MLP neurons of a small language model. Each row is named by its layer, matrix (gate and up: input weights) and neuron, and shows model dimensions 0-95. Each number is 128 + 32 x the weight over its row's rms, rounded and kept within 0 to 255. Numbers have three digits each. A neuron's up and down rows have the sign that makes its largest values positive.
Before each neuron's rows, "fires in" lists the words (lower case) most often at its 100 highest values on Wikipedia text that the model never trained on. A number after a token or word is its count.

fires in: "a" 28, "an" 23, "his" 7, "was" 6
L9.gate290:058120092189096142153148184079147152048106147130125072138104161125121096119154093089119119136164124150133105134181166212108107148154115165091134125092176174138131090128104103094115172151108153117124146097129138157102126128175066186092124166122183090128088087117153105121109151134102124088
L9.up290:155207107164162150134189076105164138106105124130148089125112161121065121139197125118091159142178094175124179119095140114098111107113130121165118137085110101157168140153139100213119122154132137139147088123138116134117136097126125109149142106164167102095093109152118111116161143106127197156

fires in: "named" 16, "signed" 12, "retired" 8, "paid" 7, "moved" 7, "died" 6
L2.gate20:136079085146103106162174145114068143154156112176081038127147108167166100111128117105070134155124175100112164071071093148166119102107112070117131150144156106087135134066124086137103100135085087122092084137167161121142123180116154146091118110224121099123110164084099114134087127157140104110
L2.up20:152174113129092104170157152147139125138185113175101105133103160121106101133105108093125167145127126151148127130090131082114052034089149107155144144175117138073134150101126128139161094174122102152124154135091184147090123110096126111144121084172151173161144129124133098135101106083137111091

fires in: "two" 32, "three" 25, "four" 12, "six" 9, "five" 9
L2.gate38:139136128154175114123132123130115139180157088123168134094113138129177123112052158135113120120176147117107166125145106151092101126176136144072129164186108144139142172087155131209100133195133107150114128131087067145089112143131129142089173167112083097131155056061155107087122182140174110096
L2.up38:111162146121123035126094107129071121105159156153138123084073128127159127182137146159085088144166134097094082108155178153140109115238113138118126148114100159128155139135126090156057087155150124139162120130124152144077175120077123100165125090172178126103154190120067108104105143085209110143

fires in: "m" 26, "in" 19, "cm" 8, "mi" 6, "metres" 6
L6.gate33:049066109115108160116109102121095181171141103062145128092125133100165135097037132131164114129179087094078126129162096094072142081118142115101143108192135088078099103130157108158130145113146140095117126142134116117125095130177178143083118150192141146095152107127164136122176075133134113037
L6.up33:136060110170127161144132101145094111153122112138175154088091130116146167157105116169142165152100067112084134156113143079114092111057170084133213182148147136128115117079071106127130174135115121112109145139147164092147110070108103198126124157165130128090135121148220140045136111205148141095

fires in: "not" 27, "as" 15, "even" 8, "may" 7, "be" 4, "in" 4
L6.gate40:065147097161084038093185086114166124095148136113133071077108107079081127132144137143113077122107129143160166160128143131131069114042149151137160187149169127128136171101139106117133174135157132055106120110128091142138126121081102136117143118099151088091102156102163141148131154136160106161
L6.up40:183130175137125155144133067154093137188080116107092184136199172116097105126093167092123144164128172173163141137124107090082158127091125120179176116121126206103021170090125154112171183120091129103128151158100140111130196146133120192129092131118166088163114142126120122097098110132136107155

fires in: "as" 60, "density" 6, "atlas" 6, "latin" 5, "relatively" 4
L2.gate366:133102106154112061138122131106161082206099143111162120106171123152156174167175146168116152089102069069142128065101084146083119081067165096167058094152084189141125130089117160137165088136142092068104129109171133126052060101115130125153119161080149093144138111108124133173124140151182142094
L2.up366:105092157161146131176169177130155030132129147183133082110132147102116168110116149120163120141130077118082149134100135142137178123119151134167132094131095145087139118117136116205186121173148149123145159136157166186176100116176120081133146165140194164132153113089103152126117096097129167080

fires in: "a" 80
L10.gate70:107168121142140088076125113142124156106085126117139112092158167128067108119118188134131133112139171098098195101177190161204089167141118110132180143145183124119113159134175108101138107106113069182076104104134151130109090164178143121127104111166131132155146096152152110134138100091117094136
L10.up70:154091123133140102149111166171156122104127144155102097113151123121086100098073154128161120110164199102105149127144127105080133173133202110149096130123104043078124090171172051137093145127090133120069123134150122156112102163156137144142150174105112161112126132105197104147118083127123118152

fires in: "as" 48, "became" 6, "become" 5
L8.gate85:130050145114104163081142141143083072157118121099127140200090131174172156109116087129151175110105158111151183105121116135088117114094120150101131197128181137120134124110124110157133139139153122086093153065111098133137129054104078113138132131094177132096109089148043122126165150185088159122
L8.up85:055162127173135101099145167164131172104103098170128122103191160097180128090094111139121151078065107082157128136115100133128099106127183129153073191138080180137128079133110103119132174085158144137181120141107104122089106127191170131173094212124103124142172139081163129141141099125096138165

fires in: "of" 58, "in" 4
L9.gate362:098116180150118129157140174162080129147096113076111104110176133075069135169132176096103144174155167087075156124158122180114119128147088115147108086118170065079085130133114094163130162138126147172140146107063162080157184119159095143168106063125143125138103115095118076109082150146072154162
L9.up362:047104180094084155143061193139103127078147129061164137137201125120084123169145088115132130139166081121168150165097161141103139148078177102093214078137101068158108098071117146116158155098114106093114152128088169132148087134095113122119125123195153161118169111127121151114123104139075127168

fires in: "i" 21, "battle" 10, "corps" 6, "army" 6, "battalion" 4, "ii" 4
L6.gate315:131118170160138126102133188182138133115116104115108095056128111089087118124090172115172097106118149122169155174058173089146105140134156150151097121162108136144086078101132160107162129167142123089091131114074177103141131070150184133173154165128150127092194084088114161177074162070118119137
L6.up315:151104113072107143120147072123103144131120154142131103101123146086159162084112118111114186161125132127125128133183163130121063132111106104103092085137112171116190052207023102119099085132134088113087076135114120105149121159174122115151136117170125132112128117110164144142142129064167121099

fires in: "a" 29, "non" 6, "one" 6, "two" 5, "first" 5
L9.gate48:125118099095169089102153198082124158165155138157118124132132069104158128127137107088136135060131053150123150154146144063163140107135126065134143131169130120105111139143184129154142098175149142112137100184153099117134049202118098112074163097106181168081119123111185126098101128148126064082
L9.up48:163119119148116158146096126139119102092167159151076119177130120111074140136113064094095137140122113084114142164105129174141110059159144100085168148110076080084137074137132104122127169161107151203112149103136167134157118162181120169116121124093097118123167136130102066111211128095085155130